config.toml
num_hidden_layers = 15
hidden_size = 192
num_attention_heads = 6
num_key_value_heads = 6
head_dim = 32
intermediate_size = 768
vocab_size = 528
hidden_act = "gelu"
norm = "rmsnorm"
norm_place = "pre"
norm_eps = 1e-05
positions = "learned"
qk_norm = false
attn_scale = 0.177
bias = "none"
tie_word_embeddings = true
parallel_block = false
init = "trunc"
init_std_qkv = 0.0361
init_std_o = 0.00658
init_std_up = 0.0361
init_std_down = 0.00658
optimizer = "muon_variant"
learning_rate = 0.0111
lr_mult_o = 4.0
lr_mult_down = 2.0
beta1 = 0.93
lr_head = 0.00558
max_grad_norm = 2.0
warmup_steps = 200
schedule = "wsd"
decay_fraction = 0.78
decay_shape = "sqrt"
final_lr_fraction = 0.05
batch_tokens = 65536
max_seq_len = 128
doc_mask = true
train_tokens = 292100000
max_steps = 4458
dataset = "wikipedia_en"
MLP neurons of a small language model. Each row is named by its layer, matrix (up: input weights) and neuron, and shows model dimensions 64-127. Each number is 128 + 32 x the weight over its row's rms, rounded and kept within 0 to 255.
After each neuron's rows, "fires on" lists the tokens most often at its 100 highest values on Wikipedia text that the model never trained on.

L5.up399 [127 167 110 150 146 130 115 153  72 137 105 129 104  96 121 148 116 145 127 159 174 128 126 128 123 167 113 119 138  90  80 110 152 125 164 119 130 156 119 152 131 147 112 151 147 126 121 126 141 107 187 110 103 108  95 125 101  91  86 151 141 158  95 108]
fires on: "w", "n", "f", "k", "l", "he"

L9.up56 [178  84 153  63 110 146 120 119 119 117 151 112 183 103 167  57 102 147 123 148  64 176 104  89  63 163 101  67 145 144  94  95  91 136 155 106 143  93 141  79 124 167 101 156 130  98  68 115 122 180 126 118 190  90 120 117 133 130  65 105 111  94 114 117]
fires on: "ag", "as", "am", "er", "e", "g"

L3.up119 [128 156  59  93 121 159 124 137 141  87 137 125 109  96 194 109 137 166 157 163 145 142 120 166 144 106 109 105 109 153 141 139 113  19 113 175 119 162  94 116 146  86 157  88 165 149 145 161 140  72 162 122  56 135 119 122 145 102 122 106 112 128 197 139]
fires on: "id", "f", "ul", "um", "ess", "i"

L8.up469 [168 176 110 174 156 106 130 116  83 148  96 130 104 194  99 122 117 160 104 157 105 178 116  79  66 136 139 109  67 157 111 178 114 132  64 129  66 135 107 136 104 145 114  86  67 117 144  94 120 101 148 163 190 117 136 113 108 115 143 107 133 105 112 126]
fires on: "s", "im", "ir", "y", "il", "l"

L5.up77 [110 157 125 118 136  89 131 136 145 114 138  88 130 160 112 118 106 125  97 117 132 136 110 119 136 122 142 138 182 142 122  83  98  78  86 158 164 174 124 174 109 110 116 108  68 160 140 125 131 158 111 151 104 132 100 110  80  92 102 153 105 172 114 157]
fires on: "o", "ar", "t", "u", "g", "ong"

L8.up649 [120 183 111 147 170 123 151 139 103 102 122 111 124  97 140 164 210 189 121 117 159 151 125 115 107 135 119  73 135 166 138 145  66  67 107 131  92 109 117 126 132 152 103 212 112 181 171  87  91 108 118 160 170 122 130 178  70 150  74 126 126 178 168 111]
fires on: " S", "f", " W", " C", "ur", "m"

L11.up752 [194 132 155 135 112 123 109  58  70  94 137  86 135 118 114  85 179 139 143 118 127 213 167 140 148 126 164 144 161 141 114 166 120  72 115 152 106  73 111 133  76 116  88 142 103 153  86 121 138 126 120  89 107 129 138 116 173 131  99 125 114 119 163 161]
fires on: "i", "ot", "e", "ri", "n", "y"

L5.up496 [120 117 120 166 110 107  95  88 128 123 178 177 100 102 128 153 110 127 112 163 138  78 117  81 108 113 143 118  88 124  77 149 173  91 169 172 176 150  81 131  86 118 181 117  82 102 103 150 106 115 101 194 150  45 136 129  79 161 129 112  68 150 111 107]
fires on: "in", "ac", "er", "al", "en", "an"

L5.up239 [116 143 152 160  87  82 159 159  81 148  85 179 121 134 111  99 166 113 115 111 128 171 131 108 140 192 124 124 130 113 135 108 188 162 111 132 131 185 160 116 109 131  88 190 126 145  71 129 155 109  35 171 144 133 122  93 117 164 146 131  61  88 162 113]
fires on: "it", "o", "on", "f", "am", "c"

L7.up254 [188 104 130 162 150 155 152  51 123  83  95 124 131 130 131 123  73 103 135 136 165 143 143 129 101 154 125 120 172 136  66 132  33  70 155 158 113  82  74 134 136 160 136 113  99 113 135 130 191 142 137 123 127 181 128 172  69  91  82 158 115 164  88 142]
fires on: "ast", "k", "i", "om", "on", "t"

L4.up665 [128 173 117 131 165  59 106 173  94 143 154 161 109 102 125 100  54 153  85 131 113 113 117 121  96 160  64 149 108 112 176 136  80 168 124 111 153 103 123 117 116  90 138 134 108 129 101 118 145 148 114 131 170 108 109 135 122 127  97 130 128 168  80 117]
fires on: "p", "ar", " ", "ist", "t", "e"

L4.up431 [146 201 158 151 115 154 165 130 124 135 110 151 207 127 132  90 115 123 114 120 129 162 131 137 161 119 114  86 131  97  95 114 157 135 114 102 149 142 111  98 148 118 141 131 167 141 183  91  96  80  81 109  75  86 123 214 179 124 179 111 197 118  69  96]
fires on: "ing", "t", "ul", "or", "a", "m"

L5.up515 [175  76 145  59 107 144  49 165 166 114 178 135 112 116 120 137 168 121 178 134  85  82 133 156 106 141 142 120 136 140 105 122 114 133  72 135 167  92 127  85 135  81 157 110 107 122  48 158 113 170 109 177  84 120 118  92 215 127 105 104  98 143  94 104]
fires on: "z", "ers", "ill", "i", "ver"

L9.up109 [ 89 124 173 131 165 204 156 120 173 124 159 138 135  87 187  73 131 103 127  82 106  95 146  82 104 131  83 118 127  93 159 145 108 170 120 162 151 160 149  54  97 154 169 159 152  80 126 200  83  59 102 143 219 128  68 117  74 162 121 115 135 134 126  90]
fires on: "e", "er", "o", "ist", "4", "ur"

L4.up581 [134 112 148 114 119 169  98  96  86  77 137  71 116  92  74 113 123  97 122 129 184 115 107 106  79 111 113 153 106 146 127 151 126 132 148 134 148  87 140 116 101 151 128 173 149 145  79 161  21 104 132 189 107  95 122  80 157 135  60  93 167 174 118 152]
fires on: "oc", "b", "j", "ub", "n", "og"

L9.up268 [164 147 144 153 125 170  98 135 153 139  62  86 112 116 163 135 117 133  86 136 111 123 132 185  60 119  96 159 115 139  93  74 169 125 176 103  92 125 126 148 120 122 101 137  94  89 144 123  89 155 146 139 144 126 164 163 159 175 198  70 157 130 147 119]
fires on: "an", "is", "t", "o", "p"

L9.up336 [144  93 142 124  83 146 185 105  98 148  99  88  77 151  50 199 103 190 128 155 156 125  65 128  73 112 134 147  96 155 106  88 117 104 113 156 106  92 113  98 143 172 141 128 107 143 153 129  74 132 147 122 119 142  94  74 114 108  90  64 143 199 153 131]
fires on: "p", "f", "c", "n", "b", "-"

L3.up561 [102 160 253 159 143 108 159 115 131 121 144  91 168 123 112 155 159 126 110 151 155 196 107 148 126 139 171 159  96 134 205 139 139  70 120 117 159 175  75 142  83  98 107  56  95 154 158 158 171 162 161 144 137 154 118 125 105  94 155 108 102 214 118 143]
fires on: "t", "al", "s", "un", "u"

L7.up98 [129 102 123 149 152 158 102  90 151 119  92 167 114  93 137 175 146 110 133 174 158 142 158 163 123 162 164 153 178 171  88 122 112 111 176 123 164 132 111 107 112 109 109 183  88 172  87  92 125 126 135 135 158 195 103 119 129 107  96 110  92 145 109 179]
fires on: "m", "x", "N", "t", "ch"

L8.up669 [107 126 153 135 161 188  99 104 152 140  94 116 151 129 112 133  76 135 118 121 170 129 117 145  63 114 130 131 149 182 175 139 110 141  81 113 105 142 186 123 108 157 125 123 154 132 106 120 102 171 163 145 119 144 121 161  80 163 143 121 153 154 104 109]
fires on: " to", "e", "ce", "ap", "st", "ost"

L11.up125 [103 124 131 107 125 143 128 159 147 150 105 194 123  58 121 135 163 107  91 163 135 175 137  99  76 156 145  85 132  56 100  70 146 100 126 103 160 185 156  72 130  80 118 142 204 144 139 137 113 178 164  98 101 139 122 144 151 137 167 143 109 122  85 129]
fires on: "b", "g", "an", "un", "ak"

L12.up348 [175 150 189 102  93 119 180 119 121 124 119 142  94 116 159 133 133 134 161 133 108 150 143 141 120 132 174 104 113  85 121 117  95 158 101 121 142 148  68 121  66 142 141 149 139 150 126 128  84 132 140  71 110 105 116  70 122 124 103 138 102  55 136 148]
fires on: "as", "ot", "ec", "t", "-", "ions"

L8.up342 [ 98 125 117 131 123 161 160 156  82 103 134  94 129 127 164 139 127 190  84 169  83 128 100  69 151 129 106 115 141 159 138  53 146 149 197 132 156 144 135  73 138 165 146 160 104 174  49  87  96 107 148 137 131 115 121 150 113 125 104  88 126  47 162 132]
fires on: "t", "er", "e", "at", "ur", "ac"

L11.up607 [ 77  95 140 103 122 160 136 141 139 131  77 107 116 182  81 111 170 134 145 102 183  99 117  75 111 133 115  99 163 204 101 155  98  64 122 121 156 130 135 112  65 139 194 100 160 160 144 143  97 169 157 135  81  89 128 127 119 161 122 133 154 146 100 131]
fires on: "e", "r", "op", "p", "ap"

L11.up112 [159 116 138  87 161 132  94 108 167 175 100 120 144 145 158 151 164 204 108 143 111  92 132 119 116 102 138 117 132 162  96 112 141 117 115 189 195 104 175 144 134  73  85 135 128  70  77 128 174 149 134 120 200 146 156 168 137  88 118  67  59 117 164 114]
fires on: "ld", "t", "it", "e", " of", ":"

L8.up398 [ 65 106 145 132 109 130 168 116 129 125 160 125 120  96 132 121 161 143 170 122 102 137 131  30 114 112 169 101 147  88 128  76  96 137  81 160 179 156 197 178  95 138 169  91  96 119 104 173 162  93 170  78 107 128 118 161 129 125 112 132  55 131  63  97]
fires on: "w", " w", " W", "ar", "igh", "W"

L12.up336 [136  97 116 156 159  71  95 106 121 190  92 108 158  70  46  98  88  96 120  96 121  77 134 139 120 113  83  95 143 146 178  79 110  54 157 107  83 134  92 150 118 147 112 127  81 202 122 175 135 144 105 130 138  75 155  89 163 188 132 104 106 114 105 134]
fires on: " he", " h", "ar", " He", "he", "ou"

L12.up355 [106 118 141 134 127 155  94 113 142 148 134  70 134 141  64 168 191 141 123 105 133 115 150 128 110  91 148 122 114  95 105 203  94 125  78  76 112  27 136 115 115 148 130 121 127 100  67 123 173 122  82 126 125 143 128  85 181  87 105 123 106 151 124 187]
fires on: "e", "i", "u"

L7.up443 [ 48 131 145  94 111 119 102 113  82 133  99 173 133  90 139  93 143 101 130 118 166 122 110 108 148 196 165 134  90 131 103  79  92 109 141 174 102 235 177 136 119 166  93 108 106 159 102 128 164 106  88 103 146 114 144 148 121 141  99 149 132 133  94 129]
fires on: "o", "gh", "at", "c", "b"

L9.up425 [136 128 105 134 155 154 135 148 106 201 126 145 106  63 138  85 115 134 122  80  92 161 164 194 138 100  85 189  61 144 148 100 154 155 103  64 103 141 158  90  94 163 159 102 125  87  62 121  53 150 148 175 199 118 153 151 155 127 144 120 139 138 127 104]
fires on: "y", "e", " to", "ic", "|"

L8.up81 [169  75 129 130 126 142 145  90  89 161 206 150  75 115 124 125 157  90  90 131  96 125 100  81  81 110 197 114  89 156  97 130 123 140  87  82 161 159 122  98 113 114 126 165 159 115 103  73 129 139 141  54 129 131 128 115 144  93  94 132  71 110 158 131]
fires on: "s", "d", "ut", "t", "ot", "ld"

L9.up76 [128 112  93 128 111 125 153 141 119 103 125 127 121 184 142 154 129 159 130 117 167 114 178  73 127 135 108  88  90 161 126 106 157 161 103 149 136 157 161 173 104 119 114 139  92 121  74 169 179 103 148 118 146 100 161 134 165 114 143  83  54 150 121  81]
fires on: " w", "w", "ow", "ur", "'"

L9.up342 [ 72 170 129 136  87 112 103 166 163 126 113 175 145 109  78 104 147 124 145 204 125  98 182 153 116 106 173 108 149 101 100  67  94 132 101 132 150 164  88 135  55 118 199 105 169 124 121 205  98 163  96 127  87 179  84 113 110 164 164 154  84 100 111 128]
fires on: "ig", "our", "g"

L11.up645 [107 136  61 207 114 110 171  36 153 145  70  97 157 133  93 139 109 128 166 160 162 116 116 142  84 102 154  92 186 143 176  74 165 139 119  52 146 111 162 180 165 104 125  43 131 149 170 121  92 130 146 144 147 138 129 130  90 172 118 119 121 178 164 133]
fires on: "st", "e", " of", "i", "ou", "it"

L7.up601 [130 145 128 209  86 177  96 149 123 152  90  84  85  84 118 126 102 146 162 143 125  97 210 129  70 137 145 132 138 149 106 149 189 183  84 122 137  78 171 165 140 123 157 152  80 142 104 138 142 155 142 125 207 114 172 140 152 130 176  69 119 116  77 198]
fires on: "o", "t", "ac", "p", "ch"

L9.up397 [147 133  75 140 134  84 148 171  88 115 119 132 149 144 112  72 118 168  75 111 119 132 135  79  91 159 137 132 128 175 134  92 135 160  98 106 200 150 165 138 124 104  75 204 166 139 174 138 129 126 126 170 146 155 103 163 103 104 115 120 142 162 101  91]
fires on: " A", " ", "ar", "ear", " O"

L7.up663 [108 109 105 115  64 123 105 133 166 151  84 168 138 116 140  98 138 128  98  93  95 147 148 158 132 131 125 113 170 119  89 133 134  90 137 103 148 132 144  50 108 178  88 157 135 158  67 100 159 133 146 131 169 135 162  88 111 119 117 142 114 114 105 105]
fires on: "e", "er", "re", "ame", "ate", "S"

L12.up714 [138 121 150 174  60 133 148 144 134 152 136 153 148  89 145 164 139 184 180 131 167 159 163 120 116 137  75  53 102 134  82  97 164 110 178 117 149 143 131 147 102 146 182 110 112 129 147 128 109  91 135 133  98 126 100 148  86  79  97 139  77 164 119  98]
fires on: "ag", "al", "in", "ent", " D", "p"

L12.up34 [135 122  96  74 134 150 137 159 146  92 114 198 197 140  83 103 176  53  83 103 132  95 155 177 116 126 138 141 111 162 136  93 128 125 113 171 140  82 156  71 132  97 125 168 134 104  87  99 130 150  99 155 165 130  77  65 162 105 161 136 182 116  94 122]
fires on: " ", " s", " d", " b"

L7.up228 [ 91 110 175 145 147 137  94 111  88 142 187 142 125  94 156 115 178  70 111 132  81  82 155  70 164 112 167 108  74  89 128 145  99 142 177 130  78 135 162  63  59 137 177 142  83 110 124 152  88 158  96 178 173 103 153 163 100 119 124  83 137 142  98 117]
fires on: "k", "al", "e", "en", "z", "ur"

L7.up418 [106 117  75 160 210 118 158 141 185 140 153 109 142 100 102 155 134 108  73 150 166 188 195  96  56 146 110 165 153 190 119 116  86 131  77 196 144  59 107 123 129 100 173 157 121 183 144  63 134 136 147 191  54 118 170  87 128 122 105  69 143 194 117 130]
fires on: "if", "b", "f", "el", "op", "w"

L9.up72 [112  51 116 155 108  87 107 134  98 224 109 144 131 148 134 113 144 124 116 130 134  81 137 130 191 145 168 126 148 138 119 109  69 122 128 168  40 110 152  95  96 131 142 149  82 123 102 195 119 112 114 130 130  87 146  93 150 103 142 113 101  79  55 135]
fires on: "ou", "ad", "at", "ar", "er"

L8.up251 [175 137 146 134 159 103 152  88 124  95 161 172 170 130 106 161 120 152 130 170  64 158 149 125 147 127  78 174 125 104 153  88 133 126 129 123 117 157 147 148 137 113  83 151 136 150  92 186 162 176 121 149 140 164 140 128  93 105 111 175 113 159  95 138]
fires on: "o", "ing", "c", "u", "ate", "ri"

L12.up397 [113 155 104 115 166 119 102 142 119 186  88 158  84  88 122 129 156 102 145 113 118  83 126  71 162 132 115 150 121 106 141 136 156 174  70 170  73 153 133 131 161 124 199 174 159 131 104 109 118 149 135 125 202 139 155 141 160 136  96 131 135 161  97 170]
fires on: ".", " ", ","

L5.up186 [190 100  98 134 128 175 117 157 123  76 106 136 121  93 105 134 139 106  73  76 146 155  79 104 167 150  73  82 107 137  68 149 118  72 116 113 128 151 155 112 128 130 106 175  87 131  93  76 136 155 107  89  56 179 118  93 180 130 121 101 127 139 143 108]
fires on: "ation", "or", "th", "a", "o", "ion"

L7.up77 [ 99  99 136 158 123  69 120 231 146  84 158 105  96 104 176 127 159 110  71 130 134 107 108 157 101 108 131  50 156 118 110 153  81 141 135 107 166 103 135 126 178 174 152 168 104  86  79 186 179 144  96 112 137 121 111 152 174 195 144  86 172 167 143 131]
fires on: "ch", "h", "le", "i", "ig"

L4.up614 [130 136 104 109 148 136 159 175 118 100 205 123 105 126 127 113  59 157  78 164 133  47  91 122 135  85 137 130  90 148 160 111  99 105 112 158 109 129  58 110 141 130 160 140 143 138 134 122  77 105 117 100 110 112 139 157 162 156 154 142 151 171 232  82]
fires on: "re", "ul", "ies", "ing", " an", "ra"

L9.up240 [ 94 152  84 193 153  90 118  91 134 126 181 101 100  69 131 119 130 126 131 138 161 166 126 144 110 213 129 119 126 156  70 128 137 150 143 148 114 141 191 146 134 189 122  81 121 156  74 137 164 147 150 132  64 126  82 120 116  86  97 100 141 124 131  93]
fires on: "f", " W", "s", "r", "op", "n"

L5.up695 [ 97 140  88  68 176 169 128  95  62 159 158 186 133 124 116 149 109 133  86 145 129 117  80  88 134 124 114 118 142 159 132 171 139 118 117  99 106 170 101 131 102 114 127  92  65 113 126 109 147 120 136  97 137 117 129 115  81 134 158 109 124 146 113 133]
fires on: "r", "y", "ir", "er", "at", "he"

L11.up310 [156 162 101 122 135 196 138 141 119 135 142 145 196 118  94 137 177 109 176  88 111  77 100  88 166 123 171 155 145 134 144 113 118 130 136 137 151 116 187 154 146 125 174 117 150 121 172  75 132 106 116 160 183  38  75 121 144  82 191 167 174  99  79 175]
fires on: " w", "ac", " d", " s", "or", "t"

L9.up299 [123 116 132 146 115 171  58 113  96 117 124 120  92 114 122  81 135  66 124  77 102 150 198 125 107  44 134 125  89 104 123 147 142  68  97 140 104 112 130  98  77 160  84 146 148  77 105 129 177 120 114 142  94 109 131  86  96 127  94 152 174 168 124 154]
fires on: "u", "el", "er", " to", " on"

L7.up303 [114 169  99  96 136 177 140 161 150 139 111 127 155 144 121 102 155  94 150  78 167 167  76  94 141 130 102 159  88 166 158 114 114 154 156 141 130 106 145 113 146 131 163 113 198 125 193  39  93  74 111 108  70 132 136 117 167 133  69 131 181 109  50 129]
fires on: "m", "t", "v", "and", "o", "g"

L5.up170 [137 124 107 132 103 129 176 174  78 180 185 151 130 102  90 121  87 169 170 127  91 101  72 106 160 117 125 118 136  96 120 154  55 115  93 115 105  63  84  96  92 134 128 164 102 147  99 126 128 113 159 145 163  43  77 141 132 107 128 138 151 137 124 186]
fires on: "er", "ow", "or", "ith", "ar", "et"

L4.up370 [162 142 117 118 118 134 138 107  97 107 157 113 132 114 129 134  82 147 180 172 137 154  98 159  73 123 119 108 155 102 142  54 164 139 131  53 152 124 163 183 207 125  46  85 131  92 145 114  98 106 154 158  90 110 109 188 102 112 123 131 144  90 122 129]
fires on: "ur", "ab", "e", "ly", "o", " of"

L12.up448 [128  84 124 151 144  92 106 124 173  75 130 124 139 127 165 109  55 158 126 146 106 106  67 152 165 158 101 115 114 123 101 131 137  79 133 162 157 159 187 128 143 153 116 199 174 119  69  95  97 147 117 119 123 133 163 141 166 146  90 130 167  76 128 165]
fires on: "ec", "b", " J", "t", "ot", " T"

L11.up714 [178 121 137 141  60 123 123  58 142 189 115 115 154 115 106 133 136 152  91 155 116 173 121 133 110 192 102 150 176 138  80 111 106 124 172 155 132 183  91 107  63 119 137 174  86 134 117 124 112 211 127  69 145 144 144  74 181 151 124  92 105 176 104 147]
fires on: "en", "h", "if", "ed", "ly"

L7.up469 [130 110 145 151  94 112 166  83  89 133  72 149 159 138 124 132 167 161  91 186 142 118 152 113 119 127  73 166  94 146 128 104  84  81 135 168 135 118 129 190 174 136  67 102 186 146 127 167 139 114 121 195 158 128 107  73 159 132 137 140  99 119  95 139]
fires on: "us", "r", "re", "u", "ing", "le"

L12.up109 [115 125 132  95 161 134 147 136 109 224 112 105 124 113 118  72 146 135  63 134 157 129 122 139 114 124  96 121 105 157 159  93 131 144 135 105 147  84 119 141  80 187 136 161 100  97 127  99  81 168 143 139  52  93 156  94 109 135  78  46 122 130  89 149]
fires on: "is", "op", " f", "m", "o"

L5.up654 [197 130 120 140 120 195 154 119 104 119 116 153 144 158 151 173 137 134 185  60 125  81 105 161 106  83 148 145 174 136 148 140 104 138 126  70 130 148 122 184 158 178 118  72 108  92 103 141 188 117 113 135 198 160 121 165 137 133  97 127 127 143 117 108]
fires on: "s", " t", " s", "ent", "ost"

L3.up48 [120 160 145 175  95 191 145 197  98  85 113 145  98 174 102 155 158  59  81  99 190 101 127  90 143 172 133 129 103  70  97 109 130 156 116 139 126 156 125  91 136 156 139 118  88  36 132 120 135  92  60 109 111 126 153  44 123 104 176  92  85  99 170  98]
fires on: "on", "at", " at", "f", "oun", "as"

L3.up11 [124 114 116 139 132 129 140 137  85 119 128 134 136 155 143 147 175 127 196 127 167 127  81  91 154 149 112 140 153  59 146 160 119 128 118 144 135 102  66 126 100 148 130 154  50 109 160 120 154 136 118 122 186  68  73 119  76 118 106  85 106 155  78 212]
fires on: "er", "ar", "s", "it", "ur"

L7.up478 [162  97 145 136  89  90 106 121 158 125  85 169 127 183 151 136 117 106 170 107 186 101  99 112 122 153 105 106 123 139 111 128 136  66  64  96  98 164 189  73 127 114 133 184  89 110 106 131 131 147  94 103 138 192 153 160 154 142  93 153 169 126 137 131]
fires on: "o", "ation", "a", "ue", "ity"

L9.up669 [155 121 179 149 158  98 114 100 114 202 141 140 139 112  77 128 148  64 119 143 133  91  98  67 138  83 152  60  90  97 108 164 125 103 151 206 149 109  91 146 106 135 110 122 124 123 142 175 146 114  94 148 130  88 117 100 148  95 111  97 115 134  87 152]
fires on: "er", "n", "v", "k", "qu", "ur"

L11.up525 [179 104 134 111 116 127 197 137 116 147 122 102 100 166 131 215  95 140 151  94 143 154  99  99 132 166 150  97 140 119 132  89  90 146 111  81 144 125 119 162  96 110 147  68 129  73 144 142 163 124 148 103 153 106 143 133 125 111 146 100 118 178 149 103]
fires on: " m", " s"

L11.up574 [139 117 151 139  84 119  92  91  94  81  93  92 119 131 141 166 150 147 128 144 121 167 185 107 134 139 132 100 170  91  96 129 132  63 216 153 160 103 119 114 105 178 140 159 135 103 121  92  76 169 142 123  99  96 183 108 142 108 135  97 170 175  62  99]
fires on: "ing", "t", "ed", "d", "e", "h"

L12.up31 [109  87 170 107 139 125 116 137  98 173  61 104 126 204 139 118 100  79 102 149 184  78 128 128 102 158  89 101 196 179 126  98 100 185 141  59 159  89 125 166 118 160 116 134 148 117 148 177  74 121  99 130  96 132 124  78 151  87 105  82 139 151 145 170]
fires on: " F", " P", " f", " O", "o", "ct"

L7.up753 [ 96 152 103 155 143 125  93 160 156 101 119 119 144  65 112 144 157 150 144 136 132  91 116  90 137 126 139 106  90 117 140 127  73 120 109 162 107 148 100 136 105 110  65 109 181 143 143 182 105 140 130 102  98 161  68 111  56 158 121 102 158 122 105 130]
fires on: "m", "in", "p", "ri", " |", "j"

L8.up691 [144 112  68 106 161 108 180 158 142  81 140 158 122 167 146 132 110 139 137 120 127 133 141 114 106 128 134 213 151 163 147 130 152 126 125 193 149  92  78 107 143 145 172 115 109 138  93 105 135 127 160 133 111  90 149 145 119 111 104 120 142 103 162 174]
fires on: "ab", "_", "it", "b", "op"

L7.up529 [128 107  96 101 115 130  88 114 123  93 133 134 140 152 150  82  93 140 152  88 114 152 148 101 101 143 109 187 167 219 168 105 141 101 113 115 163  81  80 145  89 179 120 136 162 135 140 100 105  71 137 172 106  91 135 193  88 148 120 139 148 131 144  95]
fires on: "it", "on", "in", "d", "en", "b"

L12.up218 [115  68 153 171 109 123 110  98 101 171 136 134  45 100 137 158 135  89 122 181 177  81 141 104 140 109  44 116  95 131 155 149 119 160 112 124 116 126 151 120 158 132 141 177 196 107 123 124 136 140 159 141 151 118  97 141 121 160 142 200 117 128  76 172]
fires on: "."

L11.up206 [113  97 132  77 107 151 127  92 196  95 129 168 136 156 169 149 122 181  80 169 114 102 136 122 151 111 115  74 157 169  99 119 112 143  82 148 138 132 140 129 114 156  76 136 158 121 133 110  90 193 147 134 123 139 140 156 167  94  64 131 132 118 126 119]
fires on: "t", "b", "ect", "it", "f", "ct"

L12.up116 [176 143 113 174 131  94 142 162 130 107 178 105 123  93 127 122 151 103 100 126 109  65  97 137 168  91  90 133 104 155  95  91 102 110 172  82 186  53 110 145 101 143 163 197  84 149 117 110 155 103 114  60 121 151 157 120 155 136 130 173 183 145  64 155]
fires on: " D", "ed", "h", "le"

L5.up25 [ 98 153  95 131 203 179 142  95 143 111 103  58 130  93  95 160 167  96  97 166 120 159 144  93  70 118 126 168 106 169 130  86 119 113 128 166 139 154  95 130 128 156  83 173  65  91 188 119 107 109 156 154 160 148 127 209 112 108 103  76 116 158 163 118]
fires on: "m", "f", "t", "3", "d"

L11.up495 [154 180 126 132 129 145 125 137 134 188  75 159  91 113 106 133 146 153 142 106 175 115 118 228 168 149 114 157 127 139 198 174 114 142 126 107 147 152 187  90  99 120 106 126 149 109  94  63  94 131 153 144 147  99 131 185 135 105 133 123 155 122  86 156]
fires on: " ", "e"

L3.up619 [140 187  73 132 160 143 115 141 146 120 128 126 133 103 187  91 125 111 140 130 144 102 173 182 125 130  86 133 145 126 129 121 107  95 114 119  93 149  97 130 130 110 161  92 144  97  66 124 119  58 162 217 179 208 109 131 162 169 125  72  95 111 162 151]
fires on: "ul", "am", "l", "ol", "i", "st"

L4.up396 [147 117  97 139 138 148 114 107 180  63 155 127 134 135 170 118 133 100 179 148 120 131 113  55 129 155 156 128 202 121 103 134  79  88 161 106 198 114 130 112 147 124  98 114  83 171  92 134 179 156 122  97 155 145  55 122  80 104 141 192 153 134 103 124]
fires on: "n", "an", "ation", "k", "art", "ast"

L4.up6 [105 213  73 119 180 109 133  84 102 125 155 131 127 133 139 158  89 172 129 161 155 172  77 111 151 113 130 166  79 102 144 162 141 174 160 130 102 140  96 130 125 146 110 126  63 144 139 110 109  84 153 127 105 114  95 126  95 116 145 134 127 142 142  90]
fires on: "u", "as", "y", "i", "ir", "ia"

L11.up489 [187 153  95  90 118  82 113  86  99 123 148 113 101 172 128  97 144 155 146 167 124 160  79  99 100 110 116 157 164 152  63 102 102 166 150 123 122  67 110  72 135 132 113  74 146 103  83 154  84 137 159 155 140 143 144 143 159  98 112 119  62 147 113 131]
fires on: "am", "ess", "g", "ain", "u", "ill"

L8.up177 [ 99  93 109 210 106 141 156 153 129 153 121 122 121 131 129 194  88  70 185 168 177  99 134 106 124  85 156 108 144 185  62 118  90 144 144 118 136  65 121 126 100 150  95 126  93 128  75 112 137  86 135  87 179 109 109 198 143 121 117 134 143 162 108 181]
fires on: "s", "k", "ch", "ud", "an", "x"

L3.up366 [151 169  94 113 112 109 121 178  97  71 138 116  83 124 105 113  72 181  91 100 185 110 136 149 163 113 170 103  96 148 134 170  82 139 140 141  63 124  50 115 108 129 133  88 120 143 154 146 134 111  91 131 169 130 127  83 111 131  93  77 120 180 129 199]
fires on: "um", "ut", "or", ".", "ack", "og"